{"n_layer": 13, "d_model": 160, "n_head": 2, "n_kv_head": 2, "head_dim": 64, "d_mlp": 640, "vocab_size": 2048, "activation": "squared_relu", "norm": "rmsnorm", "norm_place": "pre", "norm_eps": 1e-05, "positions": "rope", "rope_base": 3460.0, "rope_fraction": 1.0, "qk_norm": true, "attn_scale": 0.154, "bias": "none", "tie_embeddings": false, "parallel_block": false, "extras": ["capped logits"], "init": "uniform", "init_std_qkv": 0.0431, "init_std_o": 0.0431, "init_std_up": 0.0431, "init_std_down": 0.0, "optimizer": "cautious_adamw", "lr": 0.00235, "beta1": 0.9, "beta2": 0.98, "weight_decay": 0.17, "lr_head": 0.00621, "warmup_steps": 217, "schedule": "cos", "final_lr_fraction": 0.1, "batch_tokens": [32768, 65536, 131072], "seq_len": 128, "doc_mask": true, "train_tokens": 305500000, "steps": 3991, "dataset": "wikipedia_en"}
MLP neurons of a small language model. Each row is named by its layer, matrix (up: input weights) and neuron, and shows model dimensions 0-159. Each number is 128 + 24 x the weight over its row's rms, rounded and kept within 0 to 255. Numbers have three digits each.
After each neuron's rows, "fires after" lists the tokens most often just before its 100 highest values on Wikipedia text that the model never trained on; "fires in" lists the words (lower case) most often at its 100 highest values on Wikipedia text that the model never trained on.

L5.up624:130137116140115105081108117105147133116132133092121134117111153119123135136108146116122192145145116110103139117132084101140157141133100090167117119162130095118116152127120150162166131122156150117138145130161131136168132090111142105163124107146140082168124103109156126113097093132143079147151168155112087143142143110073088137124155136096173118076081125112153089120137133131091107126112123126086098161133126132161122104112151139146093162130062136122121083093143125152151114123096141
fires after: " and", " with", " was", " is", " as", " had"
fires in: "the"

L6.up510:138126114122153145130087120142190127122132151126125160133124125161087130113115129186134172150172123135143109123142146114127124088148118144083156122122126105115118142130085132097146139132111118139125146129113142165137198119125146086144058134111108162125153103130135075133136149122102159127130172137125146147145121124141131129114119133130167174149084171128100168122158094160115119154146083124150142102132097183145164128139140124159122131117092143131157119139118159082089096139088118
fires after: ".", "A", " W", " O", "F", " D"
fires in: "after", "as", "for", "with", "since", "at"

L6.up118:127122110114113142110136112144145135127140123114126127182125109118116141127128140187142178138150136154123110118139118158123113086136165131157142110131111111142149139165126113085189167085087129159154123090144113155176171099135193106104085137151151119153124148138121106107122095118113083131157135127159116136126152127144125157106139174154179133133118079143145139159133108139170161108150131143109118131112114144115098127113124070165113100155124117130146103079116142156164102115150143
fires after: " the", " an", " e", " The", " a", " A"
fires in: "another", "each", "other", "first", "second", "original"

L5.up639:147157145112112150127151145148203150133126146087142124170111139138115162105139136139096099167129143128123127123077099106152109089152119113154143120127132113140176138145131140124101148158126148137140088126079124141126143100121094087168102106162154134156119093119128131128165097132127114130164112107109107133193080108145131151096123150144146115149125157106133146194157102160121147127143108127139141124132106148118198084131145121123130120158131138169138110122087151143148145163126095
fires after: ".", ",", "h", "I"
fires in: "it", "this", "which"

L4.up231:175154111150096151155134131099138153086130164134124131115110122153103124119139130145054121085167109154163090138146105161150116111112120132151147142168161129114189161143113158111103117156117131138143103105109120130140135120089071159123124164149106130141146132120196141114149133133070138112148152156140113120134094106122120131133130167152143123152068140096143108150158134144174162121122111148139116140143157101112165122148133123125087123159121127148137081126111152171150135120117111
fires after: " it", " It", " which", " is", " bec", " and"
fires in: "was", "being", "also", "is", "were", "become"

L4.up515:170119109168121116128090154082127115101149134119119131116138154130133152070145182165126118133097113116110136102095090111109137088151160148119100142174142153101144126114113122121108126114128155139180172126126119137113140127130171139151103109141138132077132084101155106129114139101110113133156160153081125133094151137111113156090085109145152108153112087112118111160160121115098125136133099141162149137147113164165112068126115092132156125123129122081125145147176122130107154101106150
fires after: ",", " O", " •", " and", " y", " Rec"
fires in: "new", "built", "total", "old", "oldham", "young"

L4.up5:180173138154122095141142161096150160142062147081134139150134133123113141121110145077169165109143118139139074122107124116117139122128108112144140102119151134089164155119124130122143130139139159135138115119123125115120167118105145159123069109164111104156138139158141122116179178101112164131132142161071128118122122130112126120093151095075092156141136133121119133197122094151134101113135116112102090115148124136109153131136133103147106115121083118146117111146132131080125110131107083
fires after: " he", " He", " who", " she", " rem", ","
fires in: "was", "were", "remained"

L4.up235:137131121104123123151126127105129161103092128096135161124101113134149115164072128121118166090146095170124127162115119145163165116138162101150074119155113134145115128176145113145154121090120137161106122102119117151126127084146112119147109138119190103122073106120151140154168127099098088144163157166111130146128159126149093115087131105092127157147097136161081134113144113138159144145140082089137151144104144146149142143113125124145147115136052140136112128114115128106150120113110153
fires after: " in", " In", "In"
fires in: "the", "an", "a"

L4.up181:197111099152140126130133195094178130142126139126155151150115128137127145105126158161107148126169108151088102127100125103128138117177122087111148122170166135111176141126097149097132142135116143120110103116118131097120129120109148142113150116174133085170131114139149097156118133104096138095105157086102129159142109121114063159128116130157155173154087117154122145124114128159117106132100119117130150125120108186135153141114101118116117145132127170158144112139124139122163114152111079
fires after: ",", "0", ".", "5", "′", "2"
fires in: "000", "00", "0"

L5.up620:131133154105120097169123133096169144064117144080121188135103123139135127105146142122128137127197135127126123122087137089099117130149125084090133140139141099146138141130084151138130146133125093158141147127134131126153146077118114143135123127122110102133144109138151076137147104139142125120152140163122120149083101118170090138116144126124162077120086067150149172151108114130091093142130094162152089117112092140114132105114104120119129113114085122150142131101089114122173141149131109
fires after: ",", " of", "'", " and"
fires in: "and", "the", "s", "its"

L7.up262:161080131131098140109111140126165100133095126137105155111127131133157157177164139100113136153081127176109117151141116166158113126107132117146073126169108114137153107129133130137155132129155131170134103081150128116155126107106162135146114095140136128112145113124147161118090164120121112121150152142082138139113121126059103127087149118142099152075150118137106142146172122117131119138130077157125161179132109178128160082151135110153156149138156154117124093116136139111120084148147132
fires after: " in", " with", " by", " of", " dist"
fires in: "a"

L4.up176:137175156133135059125103119173155136128112128085136134092119144089149149151094179163105141134154109152084140134093143134129164133092163150149136142122143099132137106150171186088146121110103137111146118109158126103098098119128126102130167122106160162182123113119111118123101123128141122131125115137106148120139112117086129122102120123108104125112159153113166107112210160141165121129131141143123101142136152123143147134128167086154101145168112114124119130131112082147158133106097127
fires after: "ed", "ing", " v", "ft", "ited"
fires in: "the", "his"

L4.up308:231115125171132147130121115080150118120137127124128161108099176123150143141092128115115189165171099096141142147120142115123118132154125113107084099149121080101140151118104140166118130072132171129139115126132121099140145118156133105122147113147120105137132107130159122115174137088129124126106151126111129134108148102141136090110135166132106156128157115154116161173136128144161120114085125171138136104124098138136132131135130133177116100145112107146135159176106130096112143176153117
fires after: " on", " B", " off"
fires in: "the"

L5.up569:176163149131125088134089128112131152118142155121118135116113144130133129119134151150152164111151137127130118101104083107079128123161085137087120136117129141100118150151123158080165091108148162151123179123090122095102182104162146163135116110107155118156128103142139093081124093112142104163150103103099092137137126138159095128135058158118092144148112139153159083093140129128080132135096127144135106098118129151144160116123169125145115143125120127126123151093129108094158125135104127
fires after: ",", " was", ".", " is", "8", " and"
fires in: "the", "there", "kansas"

L7.up42:174103126085127165190113162098118129136105119129112125161132121111114133119151131146118127113141104109112128136112099093125175121123120141143131120129147125134108126122095138135137133142130126142130136084100155144110115098106124167160123112157128126144141102129104109100140085132119115130147211157079119106100151132104097112135148139141124099150044084153127139178187103133118099138157110130162152133151144209129170101132127104111123136164125116102130130138124158156132115145122109
fires after: ".", " and", "-", " the", ","
fires in: "in", "international"

L5.up562:148127090145121115111121157109116106127154146115124130124137123110138129117135148119132141135123143152088154123125119097140107128174153110133130119190154077121163128156102135144105129107168136149165168123146147109171225126106137131152085136093095129152122131153150100106130147119126133121137159103124114133122124137134080160117087133096129076079085123148095098128149142140111081103108092165125146163131088141108161163113143124077156112128113131153127107111119137080123123129101131
fires after: " the", ",", "The", "ations", " The"
fires in: "such", "film", "album", "removed", "series"

L7.up508:141163150158088093148133127117126093138129150147117156096119134105111108134145156136134145094138130121128146114134077135134111050182137144098133146131133135141104104169140155173127155130102108152117142148118139152117159108136122114108158151130068079144123128093133097148142085122119158155168112122141114113128157120089121165106116146114134097145090109125138071112129108150126134111124088102148122130152155140144127097135150064121120093129135104182156156067151148143137136111126142
fires after: " part", " one", " member", " v", " al"
fires in: "of", "via"

L5.up277:146122150104108127133156139116164127148135125070128129128113121139133159110123153107093153134125144152151170084135126066149085093123150116166143126139123124113175154165131136120132170118121143127146155127126126131101171118159121102097136122111106132182103131112132151136154143128092090117126108141133122131174133149118123180126155135146064118114147128140164132136197140105128151106133110123150143153114150103101153149144116118069131142120095139128163088069109160086148168127108107
fires after: ".", ",", " that", "ed", " and", "I"
fires in: "it"

L5.up614:169076154115110147134084139133171119122144107120140125148096143131123153111105136175117133155162115169148152152143124131139148137133109093131128134181161132114130145111150119109122141125103113142119125125128089126106182090190119151174097132158132119160142114137092114114152141104095127072174123198104138111133066148119137127121081143134110138152092119126146129139121107162170130128145089160149129120136089165162133098147169134160134139141141128119140152137120162153108150143114118
fires after: ".", ":", " |", "-", ","
fires in: "in", "as", "at", "utc", "u", "on"

L3.up616:141139146107115077123108121135121156109137124105123149139121130093106160138074126149102101152128154111104134103083103126151130141106176157101116131137125120146162139132107193105138112126142185153149140111156126138196153101156110149152121124128102119093102109163095105098163116122118078169107139113153179119146148142122131093102109136135106115132123120125166118128182127135143097135118102153117174153108148134137114103101082104115147103132131184124125089164135112154097122110135143
fires after: ",", " \"", "-", ":", " of", " and"
fires in: "the"

L5.up361:177144155153092122160098136147119157151159128117110132143128141126130122173117150172120131145155122145167112112088094120154140125145109126149125133138111119134137108159110125095105143115132177146130123105103130082186172092109140134143092132080130112137049125121086071126156132135145147137147142102125131120105095128142132147101091138105118139166132130156139080120158120157140094127080080151113108091117153172115139129140116116123135136134117153165155117150098102075110141146116137
fires after: ",", "),", " was"
fires in: "a"

L7.up88:140099151093084163138132154168145135143099138134109162149105114129124143144116143097074149149165102136138120112151121131155145122151120100152136120154150103149138103137105132132177117093154120133144074088118122113162111068153164157159127140118129089118098126085079136144120134119120113103139182197110147136113117110065114143118161142092132156127114121119122133109099091134126150120108121116142114128137146140118147101138132074074114135133141153174154118145147098090147104117125144
fires after: " was", " with", " for", " is", " to", " and"
fires in: "a", "awarded"

L5.up421:139104132169098119131133118112109136147124122128118131143131133133139135162111160125123198105129153138148123157112146127151173099135109151143098143139110108076094168100093160135137120146120139170154118078126127145139177087135171131174097147140143158147126099118129114099136134101085076104102165158155103113120157091141116115110147160131130105073126143074140123142120151124094142130153114125150143149137112169122140130095109117112126118181136154119133140162124120123095157101173083
fires after: " to", " the", " O", " e", " of"
fires in: "this", "that", "following", "same", "top", "epic"

L5.up485:130139124171129130121128129100146140091094172159109112138116125135165176115112157122104147133175169110108146145159083116121146099131140122165092106148141097119149183092123133147130160142118105117124096125131128109122120105157081109150146133150164139147153110137083115133122120116132140099115164116137134120128121108077146120129131104134127112160141120131142085147166118153145132060118072180109136166167127135134164087156178143150108118146107165148171127124154147171156112139136128
fires after: "–", " ", "lect", "0", "°", "end"
fires in: "1", "0", "selected", "00"

L3.up232:134132138117107140136136142099150153125136151090127107147088168147129133121142155146060169139173085153098113116075104119110172136124171139099139136146145108142111122136116157123108161140123157134105115112120128123147180093095107170108068116096128148110150131156109131134128142129128166150186137120102128133136107125132102133103116119147125154134099134108154122147119116139139075139092106121108115111119146209112141181115161097091139147117146149131136116144117100098118121164171136
fires after: ",", " al", "),"
fires in: "a", "one", "always"

L8.up481:153114140165085145171124153140159166089141156144099146136138164103121131114127130161148140148139128105134142148123107159112129089169121131179129143145150073149130151101104173141115153105157128116133121133125153166163141114120093131130108123112110071136123094136118141139125135105113114103170148124132159145132127129137137124075090132128094134190076128116151123116124097143158143091090095119132116075135145101147126164138136098126162166112096119124147124104144138161182144101132175
fires after: " l", "ed", " d", " L", " one", " v"
fires in: "as", "of", "due", "launch", "launched", "via"

L5.up554:195137131098107137131124119103155146170161156126122145132122178158134151093128137103115148159120138135139162092088104154163128129166146156147111125146134121127130138141125117129138181139133116164132114077157126174121173108110168136126121128155140128123074126140130090134134152120162081162137179132100157130162156132120114145100150155088088172096151113127133137123148114112100170113154101163121147121100142130130100102135069125118144096126124107144131154164125158154161141129096120
fires after: " of", " in", " to", " by", " an", " from"
fires in: "a", "this"

L4.up409:109114105133146109158093120087142113090099135121135104112070131168149135146134133153104135136112128206101156115118116145119155128144123118141122122143179142096110136148133166126137155150140102130172125096129107143133144065138186153158094139129161128158123104150133138110125137125127131176121126122107132144153127130117095179183100153149136160107109128108164173140105153137096128118092109154164130140112097112119154132081140119135154101132155169115137110122117152088137144120117072
fires after: " by", " un", " Un"
fires in: "the", "uncle", "a"

L5.up418:140127091153123148126091118123112134133107121118142177160118135149127143147084143111142211131109134141119120145152146185138130114158140126125074120118137103111107128091088146106169116132181165142153154135134115124177129119084100125159109109115121120131084128115121091103111126121111123154122150154088120138089121134142096098125135107101104118100120173122097153155147148159139152155149099158139128128129123110152216123148109120141119135142103135120137154119134118091176118149150086
fires after: " at", " At", " of"
fires in: "the", "that", "this", "its"

L3.up20:171144161136143119134105106134146112144165140150135141134076140107116142160094131100054184108121129144115160139067115155146169103150089096120150130121122083138145109123137152096125125099124123138162114080133107094108104081114125128148161119181147133154158150100105107117123112109152142151124130160111159149141119114127087160117127134093111133149118121110141132107174142105086125128100116151167143133139167152128136167140144105127159090113107156102134098130122109132144072140111120
fires after: " V", " of", " att", " v", " in", " with"
fires in: "a", "victoria", "victory", "attempt"

L3.up72:106102124132127091122077116118136125082116143144127104134072140062116147153115146142134143122109144125111135122099147141127154124096105128148142142190127132090147114149125155093150109114166164139166135111138138117145123078122079112132132161112125108157129109125094160126110115116121112136136147135110105138126129123148109128121137139130175116129106155112100185151174103140099126133099150155166109149137112153141189125102184093153118092158131117143129120116134119139200112078130169
fires after: " for", " in", " with", " by", " into"
fires in: "the"

L5.up82:127099119132131076141095121150124148136118108155133167161100121119148191127136143113121098150098111129103119096157134103129118070164110121131187141181153123113131115168099129148128120122170148142163149137120132121169178111111109117181155119150139101161147124134167093134155119117134130133121164161133102150116111112149086089094101165120148144134106157115163138135126143141121084132148121150113129152148120177118147117116144105159132119168076158134130078135139142149140140098110098
fires after: " with", " th", " to", " for", " of", " and"
fires in: "their", "its", "those", "without", "these", "towards"

L3.up149:138147139095119110135132123118205133110136144134134182138117127052099126111128144163121126086163107150106151107125125101157106113098138142149166138141134117099174167118086149173097144146184126132154124107139115107147140131102166096140132118150136109105087115106181152134119117099137118071121126128086103136133153112152121141158117152122120132108127159151148162110146141107119149137163127100123096104156140102142123118094137116133091112182098110112135137133127097130098166134091146
fires after: " is", " was", " became", " had", " of"
fires in: "the", "who"

L3.up110:161123136123127133135116116114113116146111143129128177142116126123151149160085144132105130122107150145103122121104137142096171135127112117156088112116126109073169131155138182170172143107211151134171125111136128107127173137135135114144160126147103101170110136133131140126115118136114120138168197111120168142115131118151095107102159153138153162131151109138134165109112174165120113139119140131129106130124191110122149091121151125151131084154103113133136119192140111132164120101111098
fires after: " on", " to", " at", "ed", " off", " into"
fires in: "the"

L7.up239:153151139070117117149153133134130130106142103095139132108094143102115130173142135122091128136139115136111145138117153107108096124160189131139107128131153132160148135147118176133164168101174146172146120120114134129183121113124119110129080091136094147123126113138136078146121105126115083139135152106139115141180183136119097171101123136135119097121090155160115137152167102128100103158162112137094120180125147136160154146107113102154158091136146109124139132114161147153127094151133171
fires after: ",", " in", " of", " the", " and", "E"
fires in: "the", "san", "el"

L8.up439:182107090131143128130156158095153165126115131105098118088098140131100122141139148190111136152089143125116131133129164129178126133132135137133151112136135136107206124136105145081148119150127128160163143122102106107161153092088145131121110096138126150145167132136162146139152098113095076125135116109136089122142140140105124145155152154158118083158144147115141132129173131164166103151155127144124091113115120152130116122155109132097092142132133171162193110154116139138156118134146100
fires after: ".", " \"", "I", " (", " |"
fires in: "it", "italy", "i", "you"

L4.up355:143110119152139093135123142106153142101116143107140129087124144156131149112148117125118175152113107119126110120147140095146155103107086133117148106127123132074133139118165104143152112067123168138123153093132128161172167108139173128145066145177138074139106082101175154087136138132104131104165162147166116127121123134152077114133116146130146106109065098141113154104135099145141127127122144121129093134127084145122135122129134104122124110137085118126164106143133116124134071089113107
fires after: ",", " S", " and", " th"
fires in: "as", "saint", "by", "attention", "for"

L4.up108:168169165143141119114127130123112137115064103137092143148134121122095121129088126114107164119113103135080119117148150136156137106132140146149101142119108125084115121113112171124155133118151104136156091073148128172154141083137152107120095104135180103125143100139119130083128132115100082170128169154103146116109183127168099162125129119147096155109124167092119118136108168155144124123148149157131122138119126147143112145059134107134109098165119134138122142130156133122073142103109140
fires after: " in", " during", "In", " In", " from", "ing"
fires in: "the", "our"

L7.up301:145137121116121152125146170123144156116128140114129101163111175104127147134133162177115125116128096121097144136138109147102115123145120087093136168138116084155162104135085126133136134123111113108124134073120114134163134078099132116144171135171103070075070130151084139161156157110155117127135166127121165138122109143130140137116116153111108153163141084148158116104143105173142122120137155128122096137107123132149186104121092080165098161118138130129141133144154096136109151153118119
fires after: " as", " was", " is", "ived"
fires in: "a", "in", "his"

L5.up567:099147142151133123131137178128149176113116127091129183137116130106150130136109154092108166125137131142133083099128113095134145118134130118089136090115150120106172142130104140109164121134129124137121094115116143133107143074122128160132095122179130117133156143170098114110152104128145130146083124134074134098123109141133065119066148099066119125149133129096122125157125103127083148120129079088130101112118155097120123131137130085164130109150082109117126081140150096099144143113123119
fires after: " he", " He", " who", " and", " She", " she"
fires in: "was", "is", "has", "being"

L5.up497:113115122102114113109149114105124119149087129162108131127110153129101138105118138130143151067127137115106172110099157147174157129137174084168136140121113111113106127135130145141111117108161155149146167118118089159158172121125118115108132157106100111119137127124122147143125167120087140137177117169109142128134104157072122134065092100115114148136132123099147156115129151114152176133163110128162137129152131134102118134103092080118128122182130178114130112160126109082094125073133109
fires after: "re", " Re", " rece", " res", "ing", " re"
fires in: "area", "received", "release", "released", "results", "to"

L3.up92:157144147141106107121118145141136164086132132088120102134119112168082155090115154113097146109129172172069093132081156087133123119111122146112141100142123134113187175142147165096111130146156150154174089091116097111145107125192109115184104141091082087119090122145120159170177121129134156162119124118158110108134139116117118111130141148097124122146097140162124129121146144137117143127148130124127130118118133130123149116150154121127170139142122111146122145107104141143132138170154113
fires after: ".", ",", " that", " as"
fires in: "it", "italy", "italian"

L7.up16:148176142152124113148094130125122126087127126109101134171133110093148168093118149153080147128108115121097145140095149140126118079145170161126092159169110146126162113099125140128136119129175135140177107100183148112130147115134151122180148165152086118106126128139165098086118111115124100134139152141109177104125152153130092141092090141153139104135103121159113122135188110111123127147162095154162124157166115149141115096140137080118141132142146123135128140096152157128112127127132158
fires after: ",", " the", " a", " for", " and"
fires in: "new", "newspaper", "newly"

L8.up116:158134147160071138149131120099192140137147145102100133091107135136117135112112114135108148113172110110129096113141097154151100110171097104103156138156127120096153165139066126137110126174124124114126104122152142092138159088129093150119138167140131129091148129120122091131144106129162125134133150161108161179123145136135109144134120097141061157131097101110147130157120164154137176137142123153172134128128116150130182145127170117138106115130132132139135119137089128095156170120100091
fires after: " It", " He", " is", " and", " She"
fires in: "is", "was", "also", "been"

L6.up619:170134133150119162145144197130135121133121117125127103090126114086125145097110128155116104143133090088134115158127106122091156149168149100137106157182137093108157161120138134157134134173141168155133190088147085147137136126134107151082125183116127119139138095135121120118146105123099130095115107151143145128113169112137130113128156167095144129144163146136090116111155174177152122126138120118135156100165142130157117112153085107135116081159091149127137143133104101101109112121140116
fires after: " d", " w", "eb", " end", "ier", " D"
fires in: "up", "date", "died", "went", "website", "premiered"

L5.up102:195169152110140134122117114123143130158101119113106176112091136144125122111108120122089135108172108104089102100121142168123139080142141161141145137132121123117107121101118141167154174133114101155148121111155141137120119118178143111154092110152162083176140138170160116107191124116120099160120111137118113153113153120142125095083153141100143100124096118134128076133129175136151139136141146149129106138129077131144134127073145089139134118157111140150129139089132150113078116136114101
fires after: " in", " within", " near", " Is", "3"
fires in: "the", "nearby"

L8.up476:103127149110129106123172113155119171132118125134143169167056153133149090170127161158129176089115093143152157134131143114112153113157122168115100123138111103101125109105128118142144130093116176138136125098156129156174162115138173106136092157154110123183110118109129119091125141123103157113150170129156128138102104140121108134138101161145137102101168132169104132131183092153145136128144114130145114143141118140104115149088151113086129124162096121151163133145151146139102096151132143
fires after: " e", " the", " an", " s"
fires in: "each", "one", "following", "another"

L5.up325:153127113094109092165080170071147107132122110114119140160152131144107130115146143094145136149137085163141093129091143093160175145129168155113130122130126130096151150129103120133141139109177181162113110130097132151157180093134156113153127138086155112128122095158099123110136130120065134123154125160101148110129128137132087145100096134145135131130082109153125135126128118138133116135098079127141130112129097143126136131104136094073152078102138154140130114130105168150101085147132117
fires after: ",", " (", ".", "),"
fires in: "as", "in", "for", "after", "aged", "on"

L3.up401:163107135132122150126127170107142123088110203120137081114094136147132150141129157142109117130069157126084114147135133156144128127123105138114152121179132078127160134115090138133111153137165168135091122053129135122132109092084129140156116141149085100114126120116119128149131123085129114170085145157116134134172127130167145151119103114139133130162103097120142146154099116118119126136099130124177144137159100083132145118128128108144123170142113168143130106165163126140139087141153113
fires after: " as", " qu", " T", " is", " was", "er"
fires in: "a", "television", "an"